config = dict(
    norm_eps=1e-05,
    schedule='cos',
    steps=11265,
)
MLP neurons of a small language model. Each row is named by its layer, matrix (up: input weights; down: output weights) and neuron, and shows model dimensions 64-255. Each number is 128 + 32 x the weight over its row's rms, rounded and kept within 0 to 255. Numbers have three digits each.
After each neuron's rows, "fires before" lists the tokens most often just after its 100 highest values on Wikipedia text that the model never trained on; "fires on" lists the tokens most often at its 100 highest values on Wikipedia text that the model never trained on. A number after a token or word is its count.

L9.up973:118219078105028128137132103082119087137124167142109158110109127126077126118093033110088141125182130136132165149137114110114152141117125164092119138090146129147214140097128122084167131052104096097126155136124150209131140108109128051131101153099126105134182173147135133075128146117145132166132128132092167144112119155106170082117140166133124173130101097078153109084212142146131160158117122089121165097138127168141134133085126095151115093114054174168123152099107125217110110087180161126139123134115165035087114144100124096078152176109206161132159157113105054104155110148135126163
L9.down973:074112159126151130136138168126179126084111087135106109145160096127116126098143181085221096165128159177181138151156136105166111129163080149112141146124109125156139112127169145113113100165077102177083103087173093123093160179083124176163090147169071105137101123078157100140103118114092083126135110119148112145168147174100051069197118110133169130160118117139191169185081105122117108103116163181119127095098104175041119123122118124131112154116146140133070066124100114105088088192205136119155134135155109194121169099131158087196123126128162139151107076120149134120124143089165119104
fires before: "2" 44, "1" 28, "3" 9, "0" 5, "4" 4
fires on: " " 86, "2" 8

L14.up984:144129107140045128117182107121150125146130097153107169137108141161080102115101153110139130192101125156152153135101070145055131125133134094122149132090165131179161143117096101171102095122117127105131110086161138207146102142088113132082111138145127108113136173165101132086154130146170123153166147151084141111196077116123160072110074142159116154087110148166082116055135165170125153114149155105147162122153094082165096161076142148130137146127064105127129113163146132224114085156125160080147058168140107143124171092117081080081107103033099168170170146130183132132208186143122121132
L14.down984:165088115117124103142139127151078130082055140090175053165120123141119109113115110208140140096143116134109139144106115108124130094197161094106100156182167128152123121155138114131163128101100156123169047148110115131122150140115137130160077096081095108140146090114089109149029141185164143097186138132113073124123120187157111104131115088120131150123105104077157187138121139115160078122132145178160164123112127109092152168152123081117162104123162104119091146121104226166136151122087150103182172153122129101139094090081130158099100122097139123171092138050086163151096123164125181142
fires before: "1" 64, "2" 36
fires on: " " 98

L7.up279:110138090125086118160155145074109099141172165154075172127089140124066093138120103103096118152116141130133129110148158111162162156118115102093121143060149169184188145092102126073174152153123134122145203105180104186166114131091122103100125120069119174111172166125143161037123108130143130151150142129090161153141136151089196120080133162122113185090124148105102116082135150163129148132125162135114140200133153092147183106096176114102116120144144159193113131147127154185157098079144165116121106154122186102146166080159151114077125090083200178137157150174099137081147105130084134165
L7.down279:149056113171148121116145139101136132095097093118103137130147111187089119133138126122158114165114152156127120154132191139133144111175153128115187095094141125142113101153148168168136044129155093161045125075106112115174141157117144154139117175143068105090137111105190119181097150102089057098116114117157146076190089117149127126175183157162132107115123162166116144118085122156146112145083126124035179083071116145086128071085145177160099150074108096093058124128191156116115121148121084110126083121059112191140109133103130111186102113069155107183132094108236163100159105111106131110
fires before: "2" 41, "1" 31, "9" 10, "0" 8, "8" 5
fires on: " " 68, "1" 18, "2" 6

L10.up341:127099131125087157161105059149167053104133193152099164125147092126143098114103116143098105117143145114122152107138100186126175159140052136162110180126129134155145134115114129174200115110129098155130100123147173124174052206108123098104181182131165066117099153118143141065112090142101103173126133114097162097132169167106108082138098137167136123085092103174071154116082150097170124092143126152170089132095115097161096196135086166092136129112129136122130128151176143152091068089129123125164049085147142141181136139079128086048082123082118113115152107154110145057160182152180091182
L10.down341:094172140130146204125152130170142096117110120151087098163131078147070143093154072135099085140117125156088164091140138169132160100138114173070130110179181205182077134036101119112132120113119120120127058136134060160136095149161142126119097110156145052159142134123081110121116163128070109162137158140088143123139150117130122097105082080136128132194136155132158210169092123151113155107137145146170186164129098156115087162129116144086115137182125114123105133146086178140127163118138148165099098076146196132190117110126131103117075187096121146125093093097100158098154096133090196093
fires before: " " 25, "1" 19, "es" 7, "e" 4
fires on: "." 42, " " 22, "a" 11

L5.up122:150144094100064113109162082134118061131164144151175161120181109112136125152125134108120213125105104099109155119106163087058166091147104065115126147114120174122091103086101153167109091137069136174120128121187155108137154138105119129142145070152149137179103132185110131119114166118134109109134162146094073148158088144136162142058091091148138103084138127122087073161152132121103179089153157158234147190107102116146085126184133094152110130144056038118159188151170112127119095123061150105139113129141149148109110159070072141081104139127160127143146075100102093103150131170129135106
L5.down122:185183122167111115145145050131106151109123100148119136171107103154079194138086160134172105174116146209167093078118134101111098157106125112115131136160163163165078141109112139122112143111126147185110085122119120051122136158123154106106087138129142121123077000186112033102124126068171133105130143098101152111159088079123142165145117093158119161123130101101068140117154188112089183138130093139127103134110131108011135134104083125117137147132159122132132126098091084098106142173148111092117126134104139158117146144144116163122129100143093122097141127110133116116073103080138148080
fires before: " " 38, " —" 8, " K" 4
fires on: " |" 84, " and" 7, ":" 5

L8.up411:072170144084083109167124127097112092142127109180132166146195160106145171126103109166097118091176137135113153160161134118137132115152138130115146173083135145124172156106155121073182116056109164143125136120116186124136117101143131122170130143185099124158109164121150143140137175132162183124137142125126168147179068133149184116159121176170160126129112087121128113059178121045120116149141117103176087087117189156122133135147133123157088077138180119132121148094111115073102071201126186136148108120139118132100147154066120144118109144083173149168067070121118066130099130162183138104
L8.down411:150135171160159098120106093147144116130103138120087097200128166149165156136193160114160126170128156189184174102179204070166054103145072069099106161113107141130192154035113154130157096208077131135148153163147080150088101111123116170153152121172149115156113174142174138091124097154110119137117168133090111114166131139138148174183115164097156126143182179160141128077067168136134127098132126162140125175124141151137151131143155133069143118117173141134086118098135109178099178132118053104156130106152107147121148119157123078099149113067079141118157130142116141145117131141142140132
fires before: "1" 34, "2" 23, "9" 10, "3" 9, "4" 8
fires on: " " 100

L14.up890:115095132129070103107066111125112084108115092106125106168198130110145137115085139143104130122055136141135135117131129104084124144144152107069116139126154103153116122109127113164204111061166111169112139040105123176117134159119165057171096156178131052143093153089168109121090113092181104151081173157052188135149128121086122165183086106149123042113125136083126123115114122099116166144127118111132104119135071169151091141141154164095078094107134053110151122130155091129104143128094147153139079110114147124099129157097136130124144078073097151101172088057152133113115159185110157110
L14.down890:102073163135178166154127127185100108074137148129107159146132169091141138124191173127122161120100148120156165119201060093092111162172060131153088138063159106123112143071190132128117205156071147158185029142137078148102157115164109177096121097173151104145136082146107129102239166130142113114158074086156124132118114152138122093157156102123084084117168137074080091147113121074134072079138135126137158099181124125106107136101174127093112123122117145111166102128143121146054094112128099159170111119190120139072116122139125125207154141104134127167029102077080108084109129131120144114
fires before: "1" 24, " |" 14, "2" 11, "3" 11
fires on: " " 91, "er" 6

L12.up437:144101108118089091188146140099100109118201165146120089135081185111139170120132140115090106136139134104130161133106063104069158163132104120132200173117146201130121115100146058146164107122117120139053125082141117161116120157170160099168158107152096105108159139120119134081122158178120107144164166091148142140118079181107139116107166161099065121052120139182162104077118153145119153133093116100196161151146085101160103146146141117093092155147138126125134121091134148168098080116098083113117169128108091170140113088137161129114113152077185145204090069098107053140084151094141158140
L12.down437:123124114186118112181113130171142103067159116169135108148156149134150147087143057070176116133133168149115120112113155188119101141134158098119169150126091126175133107251161164136140133103134049113083127123180133135099080124137148144104099123125144178119146074062093125122109146120069103129086109142147126127091124109121170136098133101105197059107120115112105121088088079181159174195105165096119133202167153100133171120090115075125118108139138178208119168129132105120141129101143089113142077186083113158123158138101120136191164145157123120167113150124125182123139134152142177147
fires before: "," 33, " " 23, "1" 17, "2" 7, " of" 4
fires on: " " 28, " March" 8, "3" 5, " October" 5, " September" 4, "4" 4

L8.up563:136123103152083109081147085085105121164130175137123075142141122110063134158144131090150126156186168123127156108188163133120116134130097151099119128109115119107130134107088103124138128094117129152030119130149221152097115121104145097088150134117121115120157164140164119125095088149141159146138154069063098103174127158101123075104121199155169125153124158132163168098085145195153118107130125072119146142138139099147114114085093113131123122148047142076115115179113148187183164125148146110104096130106169130135194146091157134103167077112161213187184182108101119036074122199158167143
L8.down563:164089159179078107172133069193121063116145156112129113184155121123070133141113119079120108164139162177137082137157114092145153122066181171111176137131131122156152148178112158129181140141128130075129119100119097113088107161088100087091128115088117155095121039131124128144132154190133067176162187110075162104173147149149109103189176105109143153115194079148147150136153077077105161145155103063136094052105176150106130113062158151137103112132153101155132129114108156144164094155147136160121142159140140132140131189091095188142156112127129093158132150144085160079128149154120144141
fires before: "1" 19, " of" 13, "2" 8, "s" 5, "in" 5, "e" 4
fires on: " " 34, " term" 15, " name" 13, " title" 5, " them" 4

L5.up529:149118080049124116149094067140119097125132129140177148045155108146113144196131180112101158112053042085103101121139130081112110109159162161101114116114099169130143094099206140124141090123086115131144113092122077236168148113131108165151154130129166155139120126123126175130065146147209133136129142141091084076146115140150112123140138095135109157116226136136108092088197141063101137111094135128139161180143136102131188124086147134121184127105141098141116174115127142143120055103119141128103114137211187185140181149125109101116089120158171106100156103134119103155129066170133086118
L5.down529:105123086096085125163138121130062149151148159103151090162137097087116140120122141053150112201142151109140086109132151092203098150105134109148134154124121106167074184086050149174179155081131127133129122139147148085110128141145103168139172135095102098064136148122073118173155098120146131151108148078137106105179137100106089091088157052133101126107087144073138098112063162125098182168090143129137165098109132091096173101151089091101133101119103114065128128158177140177183061109121098076159147150156134128133151165091054147143172145119111116113134123068089141120121127158020146059
fires before: " " 73, ")" 4
fires on: " |" 93, "\"" 4

L5.up972:145127139136077122156131027136124177154149113087175110141094117136176121193109160068201177109132103104145089122139073147129129125144103098142176149103125113155159068108158134184147152093114072169121131123218199127093095162091126103122141112146148126123137126164117098135075178076183132089138161129177146115195121139119148084086128170140103215117165066152112040087131128114164159124151111148167083176116154176149125134163145163161143075148089094143093138131145114131165095144091114120189102089126101131196152115081124138120133091071160206154111121131126120104131144168148129137
L5.down972:161067160188093128124097153120091130124135121038136098126143161140101167147110048114138119148152212140104166118112123097144141091144137118082114147166152155130088096130130140074130130173121136079100113113136152150036184107199068114145099078082144194155060133127093090136171125196172083103067133098094110135121162113087149105114158145106146133141152133126133093164115088108078148086151117154105131075129146123102142088139167128088137149091127133153131082142160137180118127161139141208158163142052075108120119106169144106130104119105140149124136152073158096087121129083118152114
fires before: " " 20, " D" 9, " Team" 6, " N" 5, " R" 5, " C" 5
fires on: " |" 100

L10.up286:083116127094097149130127159162136152082199090200166159160143174103158153086105149090088136095119081088121158137102088105069089118142119082139146134123090176124162078104104078138141117110147156136114135118131164168120124150128084119181114166150141063148084189136113150070107114151147175119148121100118113132173174159123139106141106115115134086120113078110122069201138167145139145128119093071125084120121110190159186137138049182093160130091144037109112101041114095095099125068166131048111112096152106199084142140137098139117098154159102163077119086166138090164132198141153127130
L10.down286:078145119102190132084140136174182111131165113110131168158117155126192141122166094084062089113135088097105151136087147148187116127134144118146148138071153156123172137162163047126089152120165144120099099170075115173110154128143095119119113142182128129121119081186124140130172131083165128209112091172150113143116150090143106127121068100093146069138100100107152119098110095132153133146159123091111113118136088120075095122123081112133179110148149161109125075089144180136038163073129186160132182174169074088130116128169177110107126106105132149093135172107124091100072095092092095117
fires before: " |" 24, "1" 19, " |\n" 12, " |\n\n" 8, "2" 6, "ore" 5
fires on: " " 86, " Sc" 5

L12.up191:128113110121074127110104148120142071163110117166129185138121123099093137126062064137081081146172162112125140109066147123120152133201062122106083176105140145119165109087135171132211112118139168161130108117155121236157134133113158112147155157142138103176110162119135132087095084131127141158172171125147144144164098154119107125041171113161207103148115160104113134091137123184110136137145083138140140157143145102143111169139102187113130066111104123152095115074139116172122132154159124146123129116152130177122065134130108085090137109099144156106068079102172055122128125167141191120
L12.down191:079182142162160092156072109173166175060052137136170135160146117165136203101182163177145175128142148173114146117149138158113128176145168130134119182105117087134133171175142143156160123095119162141151130138172157133109120160091128090115101136104105137127110142144152133139053175113129062139135158112100099098125122157127170093168129088072115071101153100112127120153080135106228096091092169175065144118114140139135148131184085113149102114113159179145142182132171083083138130141131186122171074124157142132174143121084176103199100165112175145164126130119078165127143113129120155198
fires before: "1" 53, "2" 23
fires on: " " 82, " a" 12, " an" 4

L8.up99:060122082170045095083108146083165103145113194109097142141095131131172143143095105149142146130107138129137120127108081128099135132097091068116148088088133118142194155095118112122125100040100111128143095151102101210147162134180160074152116163059142138144180155129132160126090093108171134128149101084158128098165090156093175111103185156146117116115204153165111101079187155174166122155134097109084199112157120137150147116100140209100101130093063106119158113081155071158125125133122127042132107141135119098141111115116170147124124123053198139149168099136114098077159133160082164163
L8.down99:085078128076153098116129142126091152130093085075085127118147112143130091105131101144155086141112108139087180125129158107157118147115113139125127084132155149141091119132162165115080090137179096152146134124076082086114115122143123122125106163169156181129152079162150155119101138167067149200125111114110151128157170078111120112127136119131100178144142109186172122156087118147130155157117129102101168134155142099140135067075063111135060190047027121143088105103136142115137132130140175112106093171067123196142113118133164104133156190035166125158116138156165105105118113112075191129
fires before: "2" 35, "1" 19, "-" 7, "3" 5
fires on: " (" 49, " " 34, "\n" 4